Weights of a small GPT-style language model, trained from scratch on English Wikipedia: 14 layers, MLP 1024 SwiGLU.
MLP neurons of a small language model. Each row is named by its layer, matrix (gate and up: input weights) and neuron, and shows model dimensions 128-255. Each number is 128 + 32 x the weight over its row's rms, rounded and kept within 0 to 255. Numbers have three digits each. A neuron's up and down rows have the sign that makes its largest values positive.
A block is one neuron, or neurons of one layer that tend to fire together. Before each block is what it responds to, as a language model described it from the Wikipedia text at the highest values.

Description: Copula before predicate. Function words just before a predicate or accolade, mostly "was"/"is"/"were" and "the"/"'s" before "best" or superlatives, e.g. "it was announced", "one of the best".
L10.gate139:125126150177082179151129126121191171155102121111110111100108171180159105117113110118139127173109152125174120121055154120149087103131151180151126160207117118167095139134126154114118150089084155112117178101108127138168123135155148072127194141127137078106121152119125135111138146122157089154175146128136135106086127081106088162091084162143125030105144102141124148136125136138091161134168
L10.up139:196096112129159126115147097124157168119194118119170130132093186171086104086122082117088147137096183149152160176127147136134135153127154149055117122154152192114105107108096124138144146096137101124192111056184080121110122134203141142122127120177149123072156100099082121153155127122149172098187135126119079069085140115064106157116102119098089097127129088112194164096141142121102135118134

Description: Pre-verb infinitive slot. Function words just before a bare verb, mostly infinitival to after verbs like tries, refuses, plans, also modals and not: tries to, would, will not.
L9.gate10:187179167154117154164073127147213140092197099105154179213120154167056135155143158138199105116157096139159104079105167092134147118126154093131074161102139142074115142148093144123166152113124165162097151076103120112089125170057149130128103121160146102127116176137134148136150155197153107139174143140133137130187150138141118153101122153130140156139167113176093160158127183163176141165172
L9.up10:114120125126098151115088085104101129078171132052117189188159095112122130162170107108153126094161137092174134131120097138114134127100090128082147111127144119119127146137148081147094171149094121147123114132160175156085154154114141137138131116149103141137152194151105151126171162182108124128151143114111137081207122122091145154104147129130127115183191129161108129220164118124203059132164
L9.gate135:098101162162112134140133074090174137138138178140114101131066109130155173106182122062105127102141126133189124137110166111112153112135105141148108087127161094189131192183145094129131104149100170115106094129129195134112123186141137174106156083147172150174103119136171174093110052097124121085079140171117148176092102177158149166097119094146151098124128097128064117110135138113099132181161
L9.up135:126107123114132163220097132122137235108098121146176122173141172112045122079137159172140101181153118039155153183111100074115192133124106109138204106077079138125114131118098106152114112124119171123107134149136151083079109092127139114134099139144159144112093135106193147069098108152124140097140131073084142119099150186090128091081130067115125140119168123142154112072120106102140125054148
L9.gate216:133148141179055113133137078123096183158125068125127188104108137103092147101238159123089084123122094140129101158133134161120156127107205150067137104163132082141136121156153113132148138124116144050080130122143173079152209130132100177127116134155168096165118118154130083103079092132155125107171132106149135150133134121119171098100166127134131136181214084189100056127147121111119146124151
L9.up216:095118153121099139140087108129229145147061123149079125104090098155117216150176129112091120079092091114164113176159186118112155134101154128143130130139159161185126225175124146128150140147106151128096086165174207073136155131172134140119119128153070033090167137128113131131157105129190142048099127103094170112121123162148144137097152069128127114110128176119143127180145133109070112130144
L9.gate241:149158135157094179066128124145184139128133087140108132118145151069158122112203083121112115122086173086108096143177166111118125139082219128100166101173096125132086129109125149138148075103124147133146103160100123075088142118125148167063090128079114114197144126086211135104152118177123142114185111146150128123107121103098121102130119147157162165180120091180089094202130099155101198145142
L9.up241:142128116196095097087131061157174147117084103110192129163094149103157179095188144086137043100129161141083104157164163148144101053133059151108168120149128117078074127147110113175206124132133138168108126114082125133119174057141133134094105084106146041098127139110194113133131104205169175112122146155134109119117086116111070140156111093156119147102117072170102115147122080164139120089137
L9.gate245:126099157091038158078137117103142110144147119091118207182105129163130100143128121151116152087091114132227101135094127139124132136083109120141144167132143159114173108172149207200127236128137110141117124169167161128159100159125141158168113121101129126145088129161104178089140077112110097123108121177111170115080158146075172096174109090128133110153179108153141136132121181106157106133151
L9.up245:203016070165112192187083102086102141105144181124126144135126195104090122102155110153115121172109120115102142095181161107084134139123127130128134129144168152138084140134121051162125135120096093091034119110149154091157108153109076134078130085093116167138172151094141141135112131122116088123096102128165139168119141128103173155171110128126059099145107206149108082108108169114098139176141
L9.gate280:132155093106154138144142106082088130111085165123179149141145113071195123068128131113103124198118136163132126162109081130116113165101067185132114194144154196102127151059136149181123176143105142058109101176180131127132124093070140116165096107089171087130124118107091186191117092138083158056121145128133123129174158140126137132075111145111133123137144143144088176144072137097135121132144
L9.up280:116199164125123055167120119150159149123127124151122164165105122083134115128218073179141108138077157143105111126072166118119114126133120133168117118104144131097148152117139102180174118138163132163187065154131090139155141115130159129115151118122154148095131124159163127131200161063093133078126173178105075063120162146159153144096133146094192157182098133126109133080116114161159153110148
L9.gate342:145169114120082127160101189132120142200174092132127094148230135082091158108148211123111147126149042146091181105100100172167128158098072160105150166138128191171147129086077142139088087085144132158080073138152147166196150171128146130072128128129099148147116089137120135124129097117102098108102074104123163106160128188164109112092058130090158151123091136133131173110129176126117128110159
L9.up342:158165131121194161151107105126150102128149105115190166140118129149182129139128128169081151139144115148126126177166140157098117158160126162172138152101091067155115136089118093144135074144136098105127147167224181103053104139105125130196121161172085082133148137085166160187139163165141194090120124073151043129155151173144131137099156101134124100136081142117145173132160139176158141106131
L9.gate419:121123152179100139018110103125194192102159173102218134189104105102133097063157140071148094165117168093085068160160150079094152118090054064125077178151150055065129110142142091129119160102108111133131092187087131160141102136125187170149136066155110138068151157109141142153104128149187128102137082146147113131137049157121119100147108124154135123121153066122057112120142168124153155169109
L9.up419:134107120127121193103117141142112136137099129146146203119136143133138111126106112102159172176165205122170079093135155127143069092150102130122144181126119101121163132090119120105098112098098124107120063105137166050082138174115161158108107104125083134123074100133095136076111098152144071155181199102130145122097087150085181153129114051118116098125149076113136104092120116150198162159171
L9.gate438:104113059127169075199141105158099148114137128132119190098116101101135158083078124076165138126167144156156138144113170144118133140109168156190122092090138114145139134115179156189116160082140103103110138094154120198123049142150156134145123166175125089091073092123147143178127142145107099093119076111131136104141116154101101140105126099092190129132088101167104103138144121154177109209120
L9.up438:184150103216164128121122165093130180123138070138159126123092138208109133136159111161105138080062140142154104179143165086085131205139149106055132096102186171142124104158098168116150113114194140164172101116113132183124095143133197097194128119042109111147143148098116123062113199103168121156113135119129136116100143145126145160075071099131153110206138186112117136209152131186137129141144
L9.gate586:091130109148085089174149135124113150192071071135120094126193121096168116095095079177142148105141052153113135046084082119131144113156117158158160109116109178163127120120077106137122155169159146137162114080186195135114101129138098162161099078148171181076051127151132156099122114169156089115170131190131112070140178117124130190121049144140149113091081098154139174162109125158101117146122
L9.up586:137156103153134141163120117159096132195122143193107159109130131077114135098085126113110182081095133134126183123118149205081114124075163159093121116163184113170159138128138139100115129102084094099170149080141174096118134161122122178165078116108127195110163102115114133158124150099123128161110169131174188068115161135121166189119147093164155052173084110130111127153103129076081131154079
L9.gate674:162095146152130142167113110110116155152146080155123126121093146125098156087125109115134138137066140085109183134133119086080126096138132148095165109106160047116163130119113146138136206097147188155183138093152221144108146166128132170100112112140141156145052127140054144108106132151112169140116177148092092131108135116149126116134094153066160122108099146150137123144153165130168178117110
L9.up674:153138097147126164156109150096088174140109135059133159182098145119128092163161139160199173157203156164143132086167122147143104096174120158044116088124140077094134162174149109146111130141123075071149120106096128130112136168147098166101119107162140154105069135131109124105127120080109110112171134100162120149113114091128104137110109218084128039213130057161148118138113148097148147130143
L9.gate681:146100148105121135102079151181129128133132164153161159120135151083129122131109129066141187118195129129202091151094144145083079194124132145135118135109088143115107095117087122151186097152104175116098072147081130107100128132144131166178121101173118098090074153147157067097078158107079145112151140118070112127086130100193129152151110129140221168073188094072112077145118109162194131148150
L9.up681:155152131144075139137114155060126097168078095137140134167079145133160073123151102111067081176095203129150138111095142149146137163098204148098117120131133132133078147092108191113168117057076141085164153113079109158087093068115126100115147104149148141126131147147133140079121120117117120149118135172134171109162054163101117209159156098172097117147175099088166091133158195096112156125103
L9.gate703:138129155138167155150180049138101059154141145078139135133107152125101137142099137126189140114139071171128154101118146153135090126130154090150107142145117129136152155135177100172157158155114183154183113090145149151127119161165136175177141115140157082117093115118095117135066150111070095064085065119124129134154083153175101107131056153132155123106114162097197097111138113132161187044058
L9.up703:111117103101139077116164158181109135151122165162141173199136146155135118101171134162126109100128142149120139125139151192144156170186069130086143130103146137116148109142135199127121069112139131092110159176221182095128147149123152130161126195074127132146112140165170105168150193139132154149169163107092118031150134088153079174056116080111168117071116168139105095133162172192134117133137
L9.gate754:168107146115136140157159115143077124119103147120155218112099168145160150104125120101134110142101123106130135158173070154185120173196144156158144109135078106192150136138136150088145159115148182141076094139166126133104100187122087091108120095156123087171138082121051117131177133161079131088110144166103167087124072160157177144126143155143169163151101141161104109179061173080140118139127
L9.up754:161166079167137142143120112166135133165143157128132113110129116116130092044116114135152164111114097127201114113133104148191061150170137114143191150165120132144111044097188123088117058124120088107143091119137077148093093153183135185118136096129152113156131159138148094109120172089060176134136132098100165109122137107109118154087095097076122116169146160122133087165123122136156126133118
L9.gate824:165139081115146228137091115160179121131115129072131076151113170142081105116156099181188161131149109161082134106103115094129153148154171149133113075118188106116152119137112130133172166116139120120119120139155172125124159133092143109100152209146108176086100138137120159065092123096134159151090111149083112188183097130127147132150111145073095176137114183154092084152081129094162078155100
L9.up824:179085121123113158153146161110126080150075138092073096127108152172129172151152152086128154101085158134133063092104162066133119121064097140122061098123138132116211128141108123089139083086117138151142070122140088177159131144113136153129187108107097189066126114138181155098161147067150114165117151150097166100154095102170096084156102092164119149143099164159104206145121168157133053166110
L9.gate921:124069104178139105156099096094207138150191078118149121154077122124120131102146119171112141109091100123128127159164091122145142227158141152143181113170090121115096141147137132136117138183194127148189144146126107094162145143116138130163138197140205193211120094168124178111100115104099128143145168121076120055132159115149111086126116085118144152099203195109143133174145145149165144140121
L9.up921:118058116167081082097094110157059131190141132100088130060133118095125160112131141167088166119198154163058154163173133087098124151158118110142074095131127177163151125102102088164162105165091083143158131150170081141135126117127115151144165108106185136139132164132164117129139117149103197128151106117137177082128080115139154106136137182051131187087117152128132130103127155131156106109145

Description: Before a bare verb. Function words right before a base-form verb, mostly infinitive "to", also "or", "and", "not", "can", "would", as in compelled to relinquish, arrest or drive.
L8.gate177:131103100148074093135148198106184140169089111114146084148125116110140151115201158153042149123118113140166072151134088135082113152157148124078157140095069112129141149132149074183179135088181154131110164126139153104112174136070100108132142090164112139111076080150113138120136122180187116127114095108067136158184071108120170107132141082115132119150195104132141134089104132103139111132140
L8.up177:153108130091131100119128132086200157121077121121170139086094153089144181135165114119109135122068120110110152173123145124096158093157130130083199120118063090154144111104131095139132200202107148155135108087111132154078141109088162137112183080135152105083103139107167167118128097133146139110126109133119119170152057110143097176169144199106112167152097086156138091118092152105160159151154
L8.gate308:162148113083047172150091131120151200092138155133162119179141113074117125099129145095120128114087107104087135142205131168094143142124142143104122149122133135128159123168094144208153071146128142140150098122168158162080185172122111162133173084143133183198072142140152145097099074155103149100188128133086133135135160144142094132104110106171168053108130108118107087138084107151118146156089
L8.up308:157125058105138114134127100135144156168154156154116133158133111110138138111097162184132073090190072069158144146181097148136142148150125154124139124153098079197117111181131139153200149083113113125093132028133066113088161154105141152140116096121071111163085142161111090104126104129121152076187183073119164104124112171111146110119088134084128151124140167152120157126083188114176093130144
L8.gate569:128138110151124165086106108083116122145088081096105186101177132070138136112205122114155127032136154076175104167141135092126123125105144172075124111135084123107115144127119076119182154094162131131131103127147088125117171177094167124082092112110110091190101157190115136201085133148120134049156110146133149094083106092103150160118120083186142125123135081122158142092125183137098152112149
L8.up569:109147087158089125110107141149111116101137090088149157121150156154168164127146135124150116085120163100104084112080174108150071124123180141097153159073154206164082194155143078129144175128185187115126116098118104132104133105094119070135113170119131059165101203160121113173105145086157184104098127176096127154091153104101127137111112098211085129173083143141192140151132174125142129114108
L8.gate635:144059124145107146142158123111128119139114129131137110096136079109132105068130107100142110041109087131132118105117151140111166161039151131151097120124129116192084145137127120139135129070106141094161130130112116057136116131125187181103158177118172143080175122154128120139149119117106082157113084164154150100094070104160145132109185147106163191105134169144149101183102102099107117163136
L8.up635:138154169100075094121160117150149090114130072159115148118123085132142131135137097109163144183149084165131110116103130098142128106150140160159122122116153135147160085157102158153095132074095073081192104150140132118124160040153148131115142172101188102143096082137111138142141103148075148127149109129138141207098128149146096147134134117109155130123138074136096113142130163101145135094079

Description: Pre-infinitive verb slot. Word right before a bare verb: mostly infinitive "to", also modals and adverbs, as in the only one to, would later, did not.
L10.gate184:143124117146129131154108102156131182065144059185096075143104140127082154146176164080084132086074135086191158112158109097162112163121182130126185083142185137144115142184128154115112112100207190098140117166175166105120143212127069141104121098111136136089065087140120090110100151152123116104127126123074107103088079189124081150073172079076146138136177145141085117102104168126116173125132
L10.up184:105115095153153103127137185143097150131097148111115156140114091070181127181140063081173106150105169095174142140197115145167167112161147136188164109150122227148160161145092123127128148121120152116125143092138105153098134121177197162159091098111119113088141184126111109095158118124105141072108155101137128171073141144092132081140103134114108117175154100165113112165109161115172199163091

Description: Definitional copula before description. The "is"/"was" (also "as", "became") right before a classifying phrase, mostly in biography openings: "(born 1990) is a Scottish footballer".
L9.gate26:104163084069148132146154141115155127119107137160109174103197142110123116116089117132103180163115094105089128204119145107126154158165134161159094169162135150099081099151101129099122093067143124140148107074184097137123122186108121093084149167047148154177142149140162145118143081116174137143139130111168111169099118126142117089175069119103139119095146102146127129111120157149161101146130
L9.up26:097152144138130127104086086115181105163141150152119104145120157174135132154116100164117118177080109067112121140098148124209087145153114067153108112181141152160109099173141111132087087132166130093159122109108142130134132155091174078142137189137156098130037148142114088144079130083129114143113126152105150118093086112160126151209143134075116136127121169116167162151122134105139112161084
L9.gate68:213141130076139112081120160121179146165194096138081170131097113126157114065101161169118152124152079117153133114116148170186053169165089138145185125196101173126113145151051099108130102093116078166152107080130159101103142113166153098186142151104114088196112113118128138132113123178127189144153073136149133095084165098102109118111151153074087095181149154177172161106135119152134132150151
L9.up68:113127118124162168125105160111074143133152149158141110174134093164086038074162126122118156103125182139143143113135113139168107117120142121098139184103146137137151113126101086123034127127126163134097121111125086073150094117088163068110149175114153126109127125202133121121178173064123096183115125192072135138128153057128155120136144125129123137149132053137098169158119055107138148147086
L9.gate91:154150131086142099147062113065170124135139109176108154098093129091150130104150093114111159096146148133130138152141123111193136071133124123144165124122122115136171123114146151113061133125111163104103123084165171122127128170114108123122097170067139121107175128116074145146136113121079155137145147112081141146135129147162120126160138112082070106178074141095105133112135140070154114132124
L9.up91:095174160179133183161061134128153097121113150132127129087087107107092151117133134087159091064097145118159127132151093098204149209092145143094124139094109093146116053142133096104107162125090107111107144143131094170187146157127194172109102067125151125156125233139105121127130120145123100125166091176084139114123152153136137169148196103113087104121153110149141160131137072080136093124116
L9.gate100:110136162150109159104131131157163071118171099118140139120125100126148150117178101177128091119142116133100140104162078108183149116080157107118164123118093121142079137194124199108137160152121102126114110158112143135164136082170190102129112186129107090091068148134092147092170179099148101117139131103089105111213098123136188196120144149098124149159109145156096162125129148166118170067142
L9.up100:146158122133184077178117092153115104117092153194129056127166127122164134138094145125116139156118130069150152131108147072096194149163090114093148112121118125121088056190063116153150101104100132143150173133150123145078089126111160153143210132098135133139131063140172174107084120083114141152123192118139168120131129179190075128207141166100136211122105139200119165140097117116160167134107
L9.gate117:114094138145107172084131138147123155114132091091079112130085061099145144124131125103123155163129158110126221179067212173167106129126173145124075121125137135130107132148138123139134159053079123105159119149116179125220139135140144077099104141115173127093182140150119104118090080152163135112120150126103095094171115072101179088192077121184159126140077128137192098132135152119123157132120
L9.up117:123108167092146165133088147132102147168082129111143121051093077151105137114083186141155145186149169122119080185116092138157147120176166126142153108122101077178079131147124078150155128211118101174182073097111154165107069104124192179110144112116141124095114116152150133088089122115138138162107141165156087122111168062111098065121104226091072124084204119105125111097190107192105121135149
L9.gate263:137155148161130151093193133068137123126092172147154096125147107139059059132164252166152123104117088102148094116164136162160123112109152109138100142108087141139139147118125091125163085082162096136104118140134175099119128086129170160132062072196139122130085149088140141150189119143141127148202115104119148094157150133076110180099108161198113100120075116108106076092135200099135114084151
L9.up263:134208152126094086095119144167106151123159117152103180136188106119115103189163123145157108086105124106081149089104107129110108083148108141113079140103100130145126141135080116088094201105102136125092123125108208110108112177056076133108157087218134121121078134091128117154148149146113163105178153198158170140125102120189099104151126123116109094163167174078127122100156128147167148096103
L9.gate311:142131157136112165142137085145156134156152181086087129108128158126111113082197117117089195086127126139110155183097183117079104125191143127129179184110138102113124119149136117115111140108084160116127130103114160146164147152067131151165068175152153099114133123119183093086075133113153157128123135157140132085150162129115153109098078124156063103111091133148157137103055175136120057099142
L9.up311:158078102096123140113092105128092120119096176148122112117132130112124122071119098150144115148064139156101132125119146127186135171112119146056176110126165152147128175127059094106091157169084103143108130097166141092128142092088109138100129129075096116050190105132101132170160141091125143138131101118089087151094074124152090133169084173103132190131082155119105149154109138164183147135122
L9.gate348:136093149107110131075173124151199138164100159149173098092106157114172163087128097078130162139069172087098093137133098099177172083080143176120156163140176128148155150138133104105096122126155109174111112064155165145116147101071197166151126114165116133157112163163099090173131135125150104191060165088180111100097130109078083129168092108127116055136108115149150151133132173109193107105116
L9.up348:112142124103088141152159056091141151114163131104129101154149125146115144149054186121103149143095180115106177085157078160137120082071154123072139140116120111140114190119132075092149118153136128097143154056124115094153102098125194166127145171092140148124169146161087162079163083133111130107162175044116102110192102204107150117165160089059141090070183145144114149171142163146092117099136
L9.gate356:118127114113122174074097190112145139126091128133152187131089122114147089138099092113144130136155148095176171165107156113139088115121160150109156127147106153117122125106138150082123178111123173158134094163150142062085112096079116133186107122139119131172146136100136178122158114144151116119180142171054156124074069117134120114187114071119072056164124118118080101117111137130118172137143
L9.up356:135123118144169163068090144184107101136136134124099199129151146102115093087128154123158137129141123094178192145152164158160139128135149161128147163191153148119100125077113148066133122113150127159118071148165145103141092129111131155147038160149120142099112058122156148119128118092140125116146094144078130120088071125132123170127134081106119129113130072104107040028143156169110193100074
L9.gate364:157132126122114130125112163092112125115168134082131130164151099144156129125163100184100140113113159150110085166117156140190172185118078137080129134172132149119081094174136127135141177117100138080097110133097085181177119155153207119197160121168150152101131111132136126177166105136088066181133106077109139189137154153125083143087113047124123125178143097104090102168094200120159112186128
L9.up364:157202180121126132099105168143110114136154188127130096171164120209120156089142153144165126141102136135103153160077094131229152141084114109135182189080170168099067150106090137135130189151101157105086115165096040152107120155136062130150125137168109151099164082116157134128163148182129111098144139091137135160120153160119115105085084088121172159167175098143100116172110149162134107152168
L9.gate395:134173117063126134069075144148186121148084058079164133109116135142185151080129115126090155199057110106168113147100184179146112157122135147130165133087089108131127139116155140179106175128162111102172118127101144114069123120164117086181118124135094136138135110082091130139106099189127130182124071133140139115149125115169116155129148165118139070126151092137118122092124184105103152130126
L9.up395:194160180079175134136109170108128157163149173084136064055136156139145098119094154136111076178155081163095155108088100122146109184128145192102165125140103148138138095094133155141130157086115157135108104184120150099133129116089169131149111134187130100126167124130130098116120151115092172122085100133115049118125082141107166083149163213119136118169069185165179131110115118062113159185089
L9.gate652:119129182110082141176145106136126160117156054116159168092170094134086149116154137146066145134141154083160109094145090163145135149088128186153149117109133123125114093142098113161125179109113090118143197148151083155095148175147138148137135155107110078106141125094105078071065116117105160211149119159147116151074066171127113170161133099129114161101122114182124108129168118181115132162121
L9.up652:108164126138124179159129114155151105142146133112131161095080161095170089103139140085137128177161103122119188127162134145125173206168143122119213107168115084099203128117127076152095120140126074153117181123084142120125096183125142135173114152143183137140073162169080181138117167123169108125177127107045077143161122140110163063125137121130176132126134142084163085153103159077132120123093
L9.gate721:136120177133102131144094163161169178121145193091189167172138103136144140155104108143144121100104130061100134090157140126167147105133135092062114115105104105105081098111123099093171201114152172109098137108154129151134091128072094158124123119148102189154130097150185135145169123117134143165133117097086125141135134098097092091176218095139156189148154100146130138116112151175097074133177
L9.up721:127178093124176132119100156163150135121138119105119143076113131146104055114128172129077147132152102045093066115177157136178102093129099074174151114109150091116058222139123130114086138125080097113139159110156135111131095133116129116144127144149123107151079100132154130161105122147145141148132116094150099092086161077162124135162102038151153130165150083117096137128193147098079131132169
L9.gate789:202148147134125136105169136120142149132154132122083112147071163133170128052197070091141155130078143118121176124173119147193138149165120130182158112159087139114125072129106119067150190152098153105170138172193127118133153082111117141167118100175083101102192160160153082107164088111150136132064144132144142127110082142164148120077171146151115145133160074133131101131168215106198147152130
L9.up789:067095173159081149113112151105093137130132101088117138160142105165122119155110101160096175197182159202126142142113085107191135120071159093107120136160190185093137160105165094115111123103138142161081132101151122138137127080136070090123083097162149153145122101070176162150155121087069105122117153137114108033132106105162131108077187154077141068126107112117110089136176119074092111135131
L9.gate877:148106130190146100129131116087056163144116153167096132136170100110110154112147105106039146110151167142093121133188071149161161123111123134169155170132138104131109125137136120115137163113116113077109162136127121135107175082120167122113150129083134133164108204075138127106068110142149138125147134118104218110139086128115099183122123122134067187147141123091133155125127123155115169155126
L9.up877:188140109105087136082115087140174118166094168139155117117154126134151133116178083145147107057131191072101147118163116138106130129155106119113106144121113173177094122076140094102110108112138119062105163134167101101120161085152151179107178116151091166169143200078141123123106108095118103151128114109121120198084106071121046108115184133131147093123149112126144104124075133148124155101097
L9.gate966:106160149139205104160106136099156155081104182141122160121202110114174106104165115088103170131127138120217153117142189062165148126104150126121160169168116156106102154086110075099118130173090165081115117156111172133132120137128151155103184181139143113155131101116153132100118152100170124184134122079144163038129111094082096108172130187121173149031126116138093112100114187128101155170181
L9.up966:112147111128109106185111158118095205119096121102126102147151037161127067148119111079124124136129106074151149112119158111069135053099085104113151134155157175074134140133089104187194113137105105098148162124123134147117158103095114145142105129116126119107121073069169185139151145128119144185186110115086152068063116148140085168151159114139174102063149148136129085139117149105116151114116